Weights of a small transformer language model: MLP 1536 squared ReLU.
MLP neurons of a small language model. Each row is named by its layer, matrix (up: input weights; down: output weights) and neuron, and shows model dimensions 48-143. Each number is 128 + 32 x the weight over its row's rms, rounded and kept within 0 to 255. Numbers have three digits each.
After each neuron's rows, "fires in" lists the words (lower case) most often at its 100 highest values on Wikipedia text that the model never trained on. A number after a token or word is its count.

L3.up461:119158180094115144100124087123134183060184123072071155100158199065132104122159133107096143137159116161164126077104129104151103107075115151155141181062139173173167104141130110084114162162145092107117114109147153181116133130113147110154142153095150111199122106101145099119190135129078133126
L3.down461:170129110077091109099153121102159124182113125081095171091173151115103166129176161137151132161138127149140126134104115144079128119104186127181155124138065137103101117159067105110136092084147095193125088170142142143184113056152134067136111146075134132151132120154099075177129101212141132119
fires in: "as" 28, "including" 18, "alongside" 9, "with" 8, "called" 6

L2.up1117:119174191083097103123100076087139131105131141069103154111120154179102053108170087128109141128108109115156074173042172135126202100106134160113147122144103120190147117096128150123172149106117148170115122159074099143152094159145177171121120053099096126100111131204155081115053092154144186113
L2.down1117:102175170077095088138110128075177138143127096120124159093160077133101126111139119136189179150067106118157116200092167167136126120146196149106133114136105111166106118105116162102118158072148081161156114158057111185122078187105152142117144073113088143098097138128153150167121118226202187159
fires in: "who" 69, "which" 20, "whom" 4, "he" 4

L2.up369:149117169127130184099160126104144129102108120100100169158153111093134123118075097157108131151078094178123129091089123152100094098121085160098143109164088130205086102127080068111126148095108112118160119147147119074146092111186162106172157129180161108174174171144122133124143050143146128151
L2.down369:139103124182167130162127151097086160098134071098112126148130141054093126102090157140115078122076126100179099146127176092147158179112215132089094185126092111167109146171129097154114133130067123127138144161180127162134119087130112133147065160085108140174130157140050177144157094131150127173
fires in: "president" 30, "center" 9, "office" 8, "presidential" 5, "director" 5, "union" 5

L3.up778:131158125162129181128126132093122148106168136116142108180085104094157090099133136162173046158114132193131153094117104152090114116171064091127116172143135185120120161075115158107116135139160150076187131092140174144111097171138148147163134158155113157120104132107107130094118149103162140102
L3.down778:147143071165101128127151128133148122114160201162130124126060110064140151101120115126089134140137114102113094164146118151045134159086081111221100161172134117092159104088211153188147107155056109107129130106091194135202119099101124125063147170145145128147130070123227163147142124091140127141
fires in: "cross" 14, "each" 12, "one" 12, "crosses" 9, "single" 7, "open" 7

L2.up995:132089140173106133125115147117138162148168143155127201128159097100138107092107146086102088150126103127122098094090091126144071168119132149151150217140130165132114086138089124152123123126147139083108168159147040124046101165117162164118198102112103068189149173106165080097088130129127146137
L2.down995:111154074070145094067121163147210118149137163177110111113130156170104110168049102125162104118175086055135201144150121193097146161073146078160125115129138100104118135087141111193146162124155197108066128107106151142154096074085150201176073155086111148069110150115182142165137133065124111116
fires in: "this" 25, "these" 19, "such" 12, "same" 9, "both" 8, "following" 5

L3.up909:149079141082112127085145156195161179081130080154164186090113163108141147146145135109136115118131170117077112117117091133111099084089109182067170078140103172106132097136067112142066088115111116129127113147123145177064142101059128070094163114143125210173115141158148108113106139129138123182
L3.down909:068132110131112133177130142131137089110137081152162106067102156072076107204215168120102140159124109123137116111136131094118132182097158096055207153137154132055163155078168140106150027128120143109110120081123112134117140174146138083127098111186084104116080088122154114155097127100146136171
fires in: "of" 73, "the" 5, "poker" 4

L3.up662:167110092144140136138182099154138144140098166104101074149104088155126131115119125145131107110146141119141085151153093191133104127108117109131131110162168149174062099142120140149150125213192170120118062085123087108186074093145097113120200156103121117146139125129118126113170076133125162152
L3.down662:118099121159116117180107176115165079117087130164122110159106132108130128119160155188149137121126122136086160178089084110144120108130165068143062118170111093091106132108106079108105143183110103098151104132175163109177195082106117141107117148059029118139083109153128169174131151194140134122
fires in: "as" 66, "was" 15, "were" 6

L2.up914:190098107154099120095096061151097130170186179115163070168113138094133119150125106136058117099139187162083094078159104114159103107108123155157134174121164153138116138136018086122127142089192109157133163154096140153120144112068109121165069107128093166091130109156105123098093119108088181155
L2.down914:105104122171110132123122075118158147099108113131145154071133085134087140124075101109108120132105155140114156139141105136126156118110145129155091166176088048118113143100087168146114089131160122140142148169143145133106130178113086146177182125124112121157158106121095149158140112199109087138
fires in: "railroad" 33, "radio" 17, "railway" 9, "line" 9, "train" 7, "police" 5

L6.up1413:102101139123188068153112135124155065112219118119132114103131149164103092160205094170111132144108207218087110135151145182107144108117099156171127177129193145135158119085129111115127183146121078069173085104161149112130131136139165114155192042110137140162156133190124105130125190102096161062
L6.down1413:105108066053108101091070063155109163165090116133128147142144161151152138075137118114153102127091097155180092075122130112101098156152163120154107082149089131064141127109156080121168139089130141150129166119130092102144209131135164118138149198161096111069163137118150090159121142130163127100
fires in: "to" 28, "on" 25, "for" 6, "straight" 4

L2.up1338:127207138124167117129167091151127144102173116046164185158154147166157096151087116129026090133080157150154103120086141167090120097111103166120137123216094113119122097101093107143112105097085114169160123102150153177153197137092131134106153157139096106169082175129088145072114098064156139151
L2.down1338:194061133130193145130085091129111145108103065111129110094125144034128142164083180150187154155116112060088091112184115117126222060123176093149074106135170159121186146113155148128116104095134125107151106141075159104140051118161154107120095136115103159153106129106196097126108113188196082157
fires in: "the" 26, "of" 13, "state" 11, "nordvästra" 7, "8th" 5, "västra" 5

L3.up1226:051081175080148180121181101139092178119131173152151203101151125086132129187124118104105110110140082162144161128107097112185158103144156124207091138098118161123104116151163185073125106108082165105153162132130104157203112139165170085082126162123103120080138134155092149091177087145134152144
L3.down1226:130115173154079139138098124133104132088123094119152153066119099158169175112105100152127116070148153082190083139133139114148104137133120151149143058147113107130123104090101108154126135145154145093094157111147161062129153128097130142116069137146094109105161104105106131144069094193133132155
fires in: "s" 61, "without" 10, "ensemble" 5

L3.up218:107217128147154078078131133103080136129125108129112080155098216110158149162170164131115139212159115077077138101100126096085153152126132088161060130103132106159207159176158107151129091102209123167134082095090087099104112116147220102115145170117138146188060120051182152106172120078094163143
L3.down218:158117133140172138157113062145130156115129064103124153093106095142116071117108094064109099128108123192138142087168148105099109113131094130094177125104101113073145121129071181129123124133114118138128146191146090146124083041155076128126162101076114114115137082181095170186157064212134141118
fires in: "new" 26, "the" 15, "his" 9, "rochdale" 5, "a" 4

L2.up314:128139101110104122162141112087163162133151047147058097104118086139126099160179093090117121086108129197125149116087088137138142177129083154101149124105109107126109113184147115157162140160089147103144166159096164137118145092092120155105164082192125102060140098158115160113121109127108164097
L2.down314:091164100118121107129169074146163130149115102098072081126095131107207133104149126143137144107096129136101158148139135082092140177108066194141095091131083155129058129140141060158101096143080118176139118147103163133116145097118118114101082103130094115123145117158137201126108138113172105123
fires in: "city" 25, "town" 9, "czech" 6, "ford" 6, "scottish" 6, "british" 5

L6.up828:189100135149170142160111114154122108112125139108195150162188162129192174120136135141140135194117097119028112047094069084111118106110114129139120112154099076096109175175104113093108149201111155093150150115155164120148131085119128132114099099190129107083059121111109143086146149099097108116
L6.down828:151136166157100082113158084146102160175155143111078123053070121187119128142178159152177159156091173191151128188166094139081204073165139168144169094081169146111131108122085081157086132169149124113128126137129126093151116160183118127097122120133180175124177130064143104103122120131102130122
fires in: "by" 22, "the" 18, "in" 14, "on" 6, "from" 6

L3.up500:127184130134163115120138144132147139099166137126109135139094199166177111101183112156077134103154127205095178070034093101157114100094120103088094147111115184159096127090057178100196108110149097070131098123091121175106120135084114145127111106184121131178120161065156171144147108102162095153
L3.down500:141109168134132131149103111146132094132089109134138129102141151137130096145140110155163089132131057133093165127099171096138122157122137094129132105101129106000136118133117092150118145116130125110129114158127122129118180113132119158102131125155000151136134120148135155219106135203140125140
fires in: "the" 99

L3.up249:188124149159086099188137144139138124115191158171174147161146058074067122128124078143107130124124110155143133120078091157148112111107098142130116089152134138187133146107119093139116119181132132043130113141170109151104121165062158149165173020144160055148125107109172130106144110118153117080
L3.down249:128143142108092118116132144124108141103069135084101118117148221155161140150107137143103159104141088113122082139117093107075134112095109147145164147139184144208149109141174133175176149096145071105108120183185075108078109149139087140132042084120142131118153159114091167178098088126105127103
fires in: "it" 44, "is" 12, "more" 7, "ketenyl" 4

L2.up214:105159181129095188155210158115154113102189131093151204145141177096105098157161219120099087142155116173170107127078103176096101083126144148115101148120091116111107120129196158151111156122155119102084119099151122095090159153146149117148100061137123147132131127165130117113152145094119176114
L2.down214:119152123101152092144145101122132141198103146115090181081091152078106088095098138130149117139131173130131135072103053181169098135145144087158095114133183118036141144093121128079110127065102115200145131118172076164123113041179218121150108121069053105139159135133047081140138074206130127136
fires in: "of" 45, "for" 9, "in" 7, "on" 7, "with" 4, "optional" 4

L3.up38:162121118112112174130138115094134138077059078087111113132134083115199140190143125116139085095150187204061118139131115088083054143160122129109133098110155127141207124173190146131104109093134155152116117087148089196134075138178111083066209109114149098122164100084078165113082088124137170127
L3.down38:140128128121110171117126202091129102123173107168121188148184096143081118118167093148132160182116107154122159093143084121191168176100134120132172132157109119063131128117163064156125183168165121084106126080123136125152150112119141150111142200065136147093175068135156152123093103118153120133
fires in: "5" 29, "4" 19, "3" 11, "6" 10, "2" 7, "8" 5

L2.up1281:102200172123131123099191142138153130132157081095183179118083114134134129087148139141104125150131192162139183114079160140142077124136115143153110134153073171139153131155203091067120135109131134115129113101136111111157192123139142077206143123159113121058103138171085086104148166068087195156
L2.down1281:096162099084115077107108118118044113119104140127090172084149122125098094152132145116147124105189148139159171169120159141134181141143097079167143130141170140010118178072143080133109082120086160153112130109137182135167140143176196100127081128068026109081156086165150099168138079172156121112
fires in: "to" 37, "the" 22, "on" 18, "with" 5

L2.up360:076175127063143096123139137117172111084179145146140150139120129105113118179153109150113090137102158139124118097099103125138136124119111150106163174151086131196096135138124115156126155132125133155143112148130139067089154129110117144170152039129144142146119150121147096095156124073090178048
L2.down360:086099158125161087123137167105172104096176125203178120087091153099107162208110148121151159140156107112092183114098116162127131136100079145144181182168099117106132137145149096124107115055135159127132131107128135124115172163134137123141122192088157153123097197149158079178169082142160102058
fires in: "this" 48, "tournament" 4

L2.up1110:123153107115090138148152121109150147172123146165207150154177106161110090167103078184096090136071152129060080161121137134100091095131074171129132125155103129112125153095101076098114149122104140167156074157141119196098194168129156089111036104110151114091162158138062136126092102083163160126
L2.down1110:095129135097078102148076146116137159129150164186162161168166143155120121121193093151137107136168057082133133096114104114123136124126155166067109100116073146139127155134141146131134108042145083119178144122140162181110179203080091059136130141137153109110171122161165061161127137210114124147
fires in: "with" 33, "a" 11, "of" 6, "art" 6, "the" 6, "schönberg" 6

L6.up1436:079184146068107076085205131141102148131158086138131101161085114168206059127117112166101042075127143173062108164118047159147104124135112146126103100129097101122182151162171094114093151122175130175136096113176167173144129089134154133095109151184108070167106159119127201142076178114147147135
L6.down1436:158096118137149113146149134151092117130148130120164140124075151124090156094111121077086135119082142096131145114169097131118145080114158147094150135142184174099144162149098113144165119069102167130074192118145102135167096154128120090138154197156114076080081102163065126139112160120134106161
fires in: "the" 66, "a" 4

L6.up1026:181157108128142139132134038154093117076105096177094145063135124100088107118098105125163128075145098170144143119164146151078110116173127186095114110149116103139169129159179190108173155141120128171192107167172125157151063187105198210146149126120129126081111135116094133131072129116132192096
L6.down1026:125147097114146169141118143079104121122098114114123134069108105113148132154103158122157126079167085159134125176079100148132109115084103099099109085177115073142179133178179163153108089155158124161070137143124070140112151124128106150087115090078104098152136157143075126183191128150167126133
fires in: "which" 37, "it" 17

L3.up1465:123164182135088140158155125086089156105178112064132150106182172126137102133128159132115125136156153166145161087166136096165097081104132121148142184153163117145177138115125163109190157120158084175125218143097137117186169127112156132195147149130139134185090174107098105112152131129076124136
L3.down1465:060122122124099144207113168138112154123153179110045111099131198136145108106109113151139093130170111104165188150169117138143146135048127180161118158093154127152150084091105135116134111081166057154122096087106193117115163145084119117143106110128099099170099157108134106134186105106120126150
fires in: "years" 19, "season" 16, "days" 14, "year" 12, "months" 5, "war" 5

L3.up1363:104118210090138127202120146147124100070123117096104129139175150194091167133134125122144114133157215144119094102107105098122076086128102141079124162087143121157089112072148102138192094153144112160120116146119150075093120122135150175098142111114113174151073169154157142111126143108126125109
L3.down1363:118129125153051155152047138111134137132126131086101137131086102145111105106036156160128193078074178154172145040133120156143138152196128149102227142121083108145111095155144124165152090116127122105114116171150094102123125134095083191145188056119102091092169157101135117180108117241141173115
fires in: "she" 40, "he" 24, "poker" 4

L3.up219:145122140133131124103153133105130139126145115122134122164139170158160115164142127104142161082096106238055076187086119158099131107097095154132123130108103134092120087125147093081129134143088159183124115096126119143110098132161136120132073156166109069141100093103111086094138123107150163158
L3.down219:094150164121151094108131086190176108134139086136133132176122138147149167105077129084126135055109155151138125106142060093045120114140199136087091096152096125097134136067144062121141135165097101231095097142091155138103145127152146116100114167219138128073111135059156164186118132156105137165
fires in: "and" 24, "the" 22, "to" 14, "by" 12, "his" 8, "from" 4

L3.up1440:091161157150171144153089125137145180119131092099038169193086176173131138108098148133120105121103196094147127131153078109135114152120110133105077113231174141120118134138111117128161132098130220095133101153091155085112105132123159124144093141101107128106102113144097119113122142108093141051
L3.down1440:132107117175146135097154141120131119156088133148139189128101139183127109111122172125164073121179133042110152114162133172167037096137193128132060154108102197060065124098110074174125061100135114071077083201152185126101139098097116150157114113073117123111121034102146063151139155154156119097
fires in: "new" 50, "old" 8, "o" 7, "of" 5, "southern" 4

L6.up920:152129145178100047146136112149139142130122124096146156121096119127121140177098098119125138145139167167102099127049064121112071147069117196108204181161180184152131150087179112116127156109116119144149102101093189152154100093107142124183123136179135132184123100142131155137132170113098111149
L6.down920:160080171156098154150035114148104132149110093085089139129108195164159119100091142122137128088086132087203065114078118112089135180099093144148141065125123081185132126115141120154137105080137091139121149132168056081157131200110099147125066117204154152131153118106143126127108162122084146113
fires in: "to" 25, "she" 16, "he" 14, "it" 12, "they" 7, "you" 4

L2.up950:137151150096077115108146148155160149142134132038099146147076226123120082129133159204104162102160172106120122150157156153112092111075136125148176168141135130122174080131128185081134112174131178064061145133119153168161104168078143110100167102129133091170100085085136117130074128100147149118
L2.down950:200153107122095106124120174139118141085108164115112153083129141094044079140120157149104135076166112097199151131140160140107124173097116120112122103112022141144172141099137110130154100087109148124128143161101146139150128130126101079149165128114044111087158065112130152209130076163143155138
fires in: "for" 31, "of" 14, "public" 6, "outstanding" 6

L2.up1214:155142118125092149073126031113121131059147143163073117157181177082188130176082120131123084113171144141095128111112122144092117134154097138138143105196141162173093165146115176170136129151127110176151097177186157177193097125132159108177126105079082068139101092116127078104145082135143189155
L2.down1214:096095094128108124170072078154097141126134163126130144164160161141125151093091126158106165126132131129103137119109084118154088165138126176148107153189122090170117151114069152180080069118128104172144107142176128089149142188117095160111136103105081130130093125078144108190111112171154156135
fires in: "radio" 25, "television" 14, "tv" 10, "police" 7

L2.up804:139056101143107159136140107091177115134153114123174160158118176109156091130162180148116145146153140106147174155166107069141142085139120105140135120065143112185195139113081151150135143097105167113144131071091141136156101120121161131167114124108092200139044138088106122126150084153093141117
L2.down804:100097121116146113162122142075158196169087141145134107176148165089100158117138175088087151053163114083062107139152099116128154131059131093129085132163127103151068132120144099068154094126111092115094139141172171113114115136144174120118084155137107122101145155102128144120117116162154150087
fires in: "for" 52, "forbes" 7, "forward" 4

L3.up688:122143116136155125125180126153142125145185119137158176131080181133154126153135156123119089128183180142106074141112074163126089039091120101116170137153201180086153042132073129095101125134133085138170121151157093134144142163096202090112100171127167090196126125153172093096093121113119128142
L3.down688:081130171119088099180141191110158101079148174094145132099145113100148129136138145090095102075169152058152094137138125120153150152124152153063154175144128135136099143098195150130161068133074153112127110082153200185143101169139123090139169117183061074086165127187137125195137111255142176144
fires in: "of" 69, "the" 6, "for" 5

L2.up1165:196138156089137138144198127130146126119154073093124147128148123083111185142129159088110148075179105129139125128110166125124157036134098122132116172097116201102131104105133115133112161124079176085159152117093162137101157161118105125080105115114089154149086155107080081092120094100140144174
L2.down1165:081119130105124132099030157139088135137088189121147164145129125130138104131068102083099112141127162118196099109167143112118144163149153120158157154117108142144092141172130107119120075148124136135091156104154109085102142144085156142108095072116070158143072118127157124135143088201092114181
fires in: "played" 24, "games" 17, "play" 10, "appearances" 7, "game" 6, "s" 6

L2.up500:152123123172137138101155137121129139163190046137115146180167153102159115123093121111144162125067133171138152116084170169178098129144103126098128130145115125084100102155157073068166104116073146108131098150098093141063120139114134152113117148164143113148110142079104143117115164134146142149
L2.down500:206103169115160118099085163121164103069190084140157119048118160190144133069077039122139171142151163152109096191201090120070105142121160152142112144111136096081151148142069164170110094123130162123092086105044139092150052056135108175116113128132040116161129136052173173100113139159113136131
fires in: "state" 27, "the" 15, "to" 8, "english" 8

L2.up171:174097128142137069137113025160152098178117161165136120108172159129060139073121116118069162093128084141089142138126111146110094130189126135110100077214133090160164147195112142129114166140156104153078140175144065117166128155070175211159153115123192090125103173127145166141113111118128136171
L2.down171:131173120121141101161128165117134114094114175082112086152113109126104169147137141132134123113139101102085097142156078132081152157097132135168118189164085065186105085162121091121063120142149100145129088157133124122127118139133182121103157108127083120131110103183137136209150104157118117076
fires in: "was" 80, "is" 19

L3.up116:100158171140088102162122151124121159133161163122182177141161144133116163131103092138100138138099117154113121108142130126129129102184154150068095097113106130133118085055102108145106087157064103079126133128184164143124069131099154098127135110143108143158115182159156114090096111146152103095
L3.down116:072075149096171159097121059149191135151085072119175127122104166122108091152114166102135153144110155118139142108113148119066148088135211122102096122108168135133118134161162129134130166097034132171112106157172099125164172096130094109118083176191071120139180087165154163137149117149132083116
fires in: "the" 29, "s" 14, "this" 13, "by" 12, "at" 9, "his" 5

L3.up962:138097113117168152126166157161128112160191113117179140136142196145174125118114100174119118092107190148089122111110118086136097162108112168090122191161099093124119137128085152103150092185095088080116118133122146127108092116057164148159100106130104131094064185114122082130108133097108136088
L3.down962:135111141126179118139062060118171120143189073065147065167080087124127161145135129129115133139102149166138131153139158175169149127158136112098093099137113146051103168109123142118075125148118165157150094140126094105160113082121102139107131127175037117095134158156101133138139163156113108157
fires in: "by" 51, "the" 30, "on" 6, "from" 6, "a" 5

L3.up532:129110125114093138112086108080182183123155111075123108129124144089055058119075106116079196113132127140178115120112140175152110115172141162100078188153085114157135139123137182166070157122127098185173127165142127116145129114076154190137164038153135169101114139103134102123059147137144141104
L3.down532:159161137142114156113112121151117151134059115109117086107142161148130123117119138173080129114128159110152090130065076121109130116105137161141131121150109096123107051123148071127053128101143162160139110154144095130115141146133128143101093096132101144183103091096141185155153102165113142137
fires in: "which" 45, "it" 45

L6.up797:129101072113107108101154086145185159170164122168157070171153133163126158175191102127097100162143116161134207060148140105121119155067118186115116174137137142115116151179163123111178139137140135100130097160110131109109146163104211101175119146110172119131132137102146126127128138084133134117
L6.down797:117082165131113101147166109095111176130141087104174138120148173141160131152148146116135117194090105119111122114111098163144152123046134110096122124104114133142137094157142118156163149090116063133149128144145063171119167065072101107165157125107083195091116127086116084139149169163126129067
fires in: "to" 35, "on" 22, "the" 14, "for" 11, "a" 4

L6.up1524:093163203048079124130209117142159111144142185078171102088101071088076107097152105058131106134147145183105143171149167174104116095185105132123101105098070179150118174121121155145136122122174111098177145056138104155115113128095135144083184171142123127109095132095137143110148149099118138155
L6.down1524:135166158112101108131089084137125119114140138108084172104143156116116158201101126135139107117207179080103081129084133078076096131121155099133160143119157143158208130146141068107163057135112142186065070148178108111169142089189155104125113124138140114128124088151135120139057111142109122105
fires in: "or" 28, "and" 25, "bioinformatics" 6

L2.up890:104108120103120085095201074188119089118188096136130120112142136156132105144115126149110168126150212111149174105165067098189114142119102091184166154100090097153157049122140091099065135119121137060082119139136158183101101141036108128116196106134103174184134162162083075128163189115160119104
L2.down890:144130065112134141182084117114111183109163140178111119158131073133082115139122146126129154204122157142163119132119131151135161168104150120149091180106128067076120084122196110152147095118185097095120071154083158102121158117106125086115139181130130075128156122125122151181203059078123138093
fires in: "the" 21, "series" 18, "a" 11, "miniseries" 9, "show" 8

L3.up830:160133157139144163167184136173078177105178141121124142111089143143149167146082153180090154158181135061164122114149162096106143109139080158153117135131143098105141102095175054110113104181121100051096135104104147133175116095113161162120138127087125162137121143132059128127098150084085124111
L3.down830:099178102140104109139169137076121100122129114172131117111100142092132112169137140117138165072107077114151111139143103098111042147102153115115194097137095145087095108161105128142166135145153113105140131097137115149187183166128119148149159192114072119126091157136161101143162114138136158081
fires in: "the" 53, "18" 5, "17" 4

L3.up895:131172127081099128143114114110165109119096137105119126089096156163130113095181182154110152140104153134066068144159146147164124043133113123084164158068150128155153076088138059110149127086109124171109095181116147101078131112160156178118104102152133136106083135142075139114124110100138087083
L3.down895:145134135175091136135139106089168124124107165118149185142150127122090125086102152190176141107099181084116112176109119099076108162122173093132136096139090121164121090135130163103131118112147125118097133150151129161121058125137124180136104136072078136102085126072106160177127119201069129122
fires in: "he" 47, "who" 19, "she" 13, "shell" 5

L3.up201:104158094122154087149138073187188183078130108104158148118128175160071145116144128139070160111135178114154131169116142123140215164086083162107053150136131155121117135137102116119084178083168147092135119118114153118173084083071097122104158132116141141132136077169125083098136147115075123116
L3.down201:126157138126130139164181138167119100130051142135123127129134163141108142107118139160154107125072096131146149145094076136123144094132150159141130121128100092110107044136160124114142093193143097158105084179100144149081158150145117117178146099220150056070187118098116157113138103055126095131
fires in: "for" 23, "of" 15, "de" 7, "new" 5, "young" 4

L2.up59:109102125103115093091168163122126124130106111146057188193101106157175139137155126150070121134131159135081207108133123195166125151126090151127072110151155093105081151088148110124125080099028125103119129122118133130139147114087156103078170130133127146103146169127120136109104118120177159167
L2.down59:120137167132158178146117145112159171138165124129143115146156100085163149119160115173099070156164113142184115160166192117143124117113205161128098120142114128146113144100153171180061128128085145148091107123117091163161119113137096164120125126117116151088126102129123164124098189117164106153
fires in: "s" 27, "cultural" 8, "the" 6, "of" 6, "statistical" 5, "archaeological" 4

L3.up1395:137117092097121082114125142113174173169150124108161121132116132108085116144135099113065158164111088175146097108076106128131126146112116141132124142178112104110088131158074114140099161195104154128204154138111149165163133087113156144181111100106183066087137180084137137122081147087146134088
L3.down1395:093117197176158146153133138128152149133118120127160086110140142102116149080142159093134137143160109147100100133147126216104138139136094142157116129092154098101197128182128105109135142131106138103144127069162088073144148127115135141107160141117175120077104105157163203088169165096152126149
fires in: "a" 18, "became" 14, "through" 9, "an" 8, "to" 8, "pre" 5

L3.up1457:127120105155139114124152145122155190079202166105133189160126143134175158164142143126144096125135167145063119149084115145168108049110101158175125178104172148155126040095076142132150128162105083064156132156173140146117115146131168153134126117108133172136110120124126167097122145133176137129
L3.down1457:163170121148126124127123135180160111143131136168172093114137127087105160148112125175053106119111098084148129064124134140127138131128106160129085153081066122109114111131124113164095092118132132080134074085157165133164088208127138134171142237160109149088141160116179139161081071196135144176
fires in: "one" 24, "a" 15, "cordiform" 4, "single" 4, "body" 4

L3.up321:161144118129147133154140134169150114106136110134119101172157130128184130132194137129130120118200142129103171076148147128123123164142108135063084113183140111132063115141164087053107161166152102118142095139200133128154156129146109110190124092142150096167106166127179228092143121127120143145
L3.down321:117090144136179151120109166157127123106059125092106123116117116069126146112115124085099098162103149098107116103098121143169157115150168066150124156180068111123161092166127105148114117050156142122135100139176164100146201103107109138133142135097106127131136106136148138207184167121123167084
fires in: "was" 42, "has" 28, "had" 16

L2.up454:147111140147143140081143074074170110090166145107123112123128134092081116123173149179079096127160201107175090159129162091078097075113100121109144181063182146130149128106120083130091131095080171136150179087087117112119140081088131181224136149146165142118093108176064108105176101086102164181
L2.down454:091135185108087163159073094154144117097177155111127153078097195160148145170126159120130112076176102094122133146135148114158147098138121128042109144159188196088092105138121067138072169152104099100164149097087140108163085125105122114128139154114088092163166077159077151121183146149122162152
fires in: "season" 61, "major" 7

L3.up99:149159160100171100129147136140120067103183100158133105108106133155142146139135207193079080115151174103150105077113112118113097128098132144160112160113099091125132074164109042177150127109134113057104164148152151141116107130068141149102161079126172083133159148177145114115144166057105093119
L3.down99:185099122122185138182121187122080167101098118079117169113129146136148086138116089100139135118136089140027138122159115127077105115144109140064147164171122119124120191126147133172167109144103195101120121132111131156086137081137158127115136104130062125121112121158141099144167110202130136127
fires in: "4" 24, "2" 20, "in" 13, "3" 8

L2.up949:146141149117106125131137092167088100168155144091176143118100099125124121123058151115136132049083166105057155163073181148138146144182139173125132068126141113111124115133185107102080061088120150076077207141102120150138150138057139179089159106119129060104139138148047086099172156093137140142
L2.down949:164119133146167150099123090142103140154131107163123165096117100156098080129106050127160118191155119168157105097172091128091173136159122107150101153119144113115180163178131141140109145152083151154125135112117106080113154102133133153081111097093147173133171117094138169144115147127160136165
fires in: "the" 21, "state" 15, "a" 8, "by" 7, "s" 6

L2.up1056:160142112153178130164144101192134109123173108141113102154122178131127140101097179122133133121131130126184179076119098035134147100083151132114089158166139142123115132131144116137132124153131126090104096120144164127164101092110138098133150177197092103098088176141098079101217172120101186094
L2.down1056:133174147163131162159118124149125127158152101156132135109137160150166142129109161129171154067107050120150158107125133097098149158082179099085129118094125200004074110091084164156145090130095146092130092118158139147152162119166097053058167170161019129135143133108104097158150150126166138119
fires in: "the" 93

L3.up1114:102164104177150102131118107162155128088124179087099088199161084075159160107112099096101087160084153154083148121118083096169146100129119192159153163126053139136154090176129088118118094061108090138126123148141105177146155124066146089135112138147125072163094171114123126117146136113136103100
L3.down1114:124128131071096167075134098089132145132153131110128140133157090139129074100120132133041132109113076161112115111111154154162100124117115122123088140151117069043093172116125172161136164119137073128127091133137107113090156064138108169144180106094072181083120149119145135158126135244095099159
fires in: "the" 60, "in" 13, "a" 5, "within" 4, "from" 4

L3.up156:102159144155144169121168083141156100090109124101157081118162171099130141202162191154133137170138091122105156160148112105085160150148121140149163123153111169106158095092149121096168142167137217099116105085171181156120251103120136136132154138124107156122114137186169136128026123113126134102
L3.down156:162122159110151126101072022208065108163112118152115114161132128131162163142165121163086105092118129138126174157141067129091137128100107090163135127162136096117079148121115109124129136151126158136093133165157099115142120098118106136152164156117083108119049142114119110092123075133144050166
fires in: "is" 22, "s" 18, "are" 7, "xavier" 6, "guard" 4

L3.up1219:120104104169136141148148145164075094118135121145130197145134167169126114116170110119164135165163139097095211137127130080125076116093067127122159134164172124128095126188157130146127130183118120092091100126126166157109114177170174136137098130201134129132097154127127047114180083117138162125
L3.down1219:154175112118127170147129135141143111099180112140166089139110173145112136144167134112126103126134103133150120130122126101070133164199110124045099126104127135144126166153156162122212159172145098131172131107162118166127145144159141157009108119155069151072161134099098178117155162148110116087
fires in: "the" 25, "a" 20, "i" 11

L3.up817:139118157117118046158170115134149124133226120092087100108143112124148094180131111135137177184128135144081162130100136185139134122167130120154081068140156160172192117125175139110145134069125141061107140116128175198080103119117218156117168072134185115124161156126111176106083067086089146151
L3.down817:148130105080100094117168171133161077119115157143111189080126118144138077170098101133171158110176168143120143163171108129111111124171126122110126134121152111131116087153167156166141134129124163103075091068140121131106128118150119069091152104060050132051134135142100167160117096178144137122
fires in: "3" 36, "4" 25, "433" 4

L3.up445:167111105143179098135180094145140181075110159155121133097057102052159127102096122150118155094177088086131176133125138143127169128123075100136093111130124168110115088183142110065134192178104206066105130124111157099111091116089198117115147133124108083133147124114139137104192087143130122150
L3.down445:196113090160114159080154118119134170187089082133139122202120162179111103137129151094104076122092099096082125045125097149094159111047134114140114126103185126135090148169127131128170160141088181127179095188109173145138112071066134080107092106106041112143088119155140100080175154100135096165
fires in: "the" 23, "best" 19, "albums" 11, "outstanding" 8, "master" 5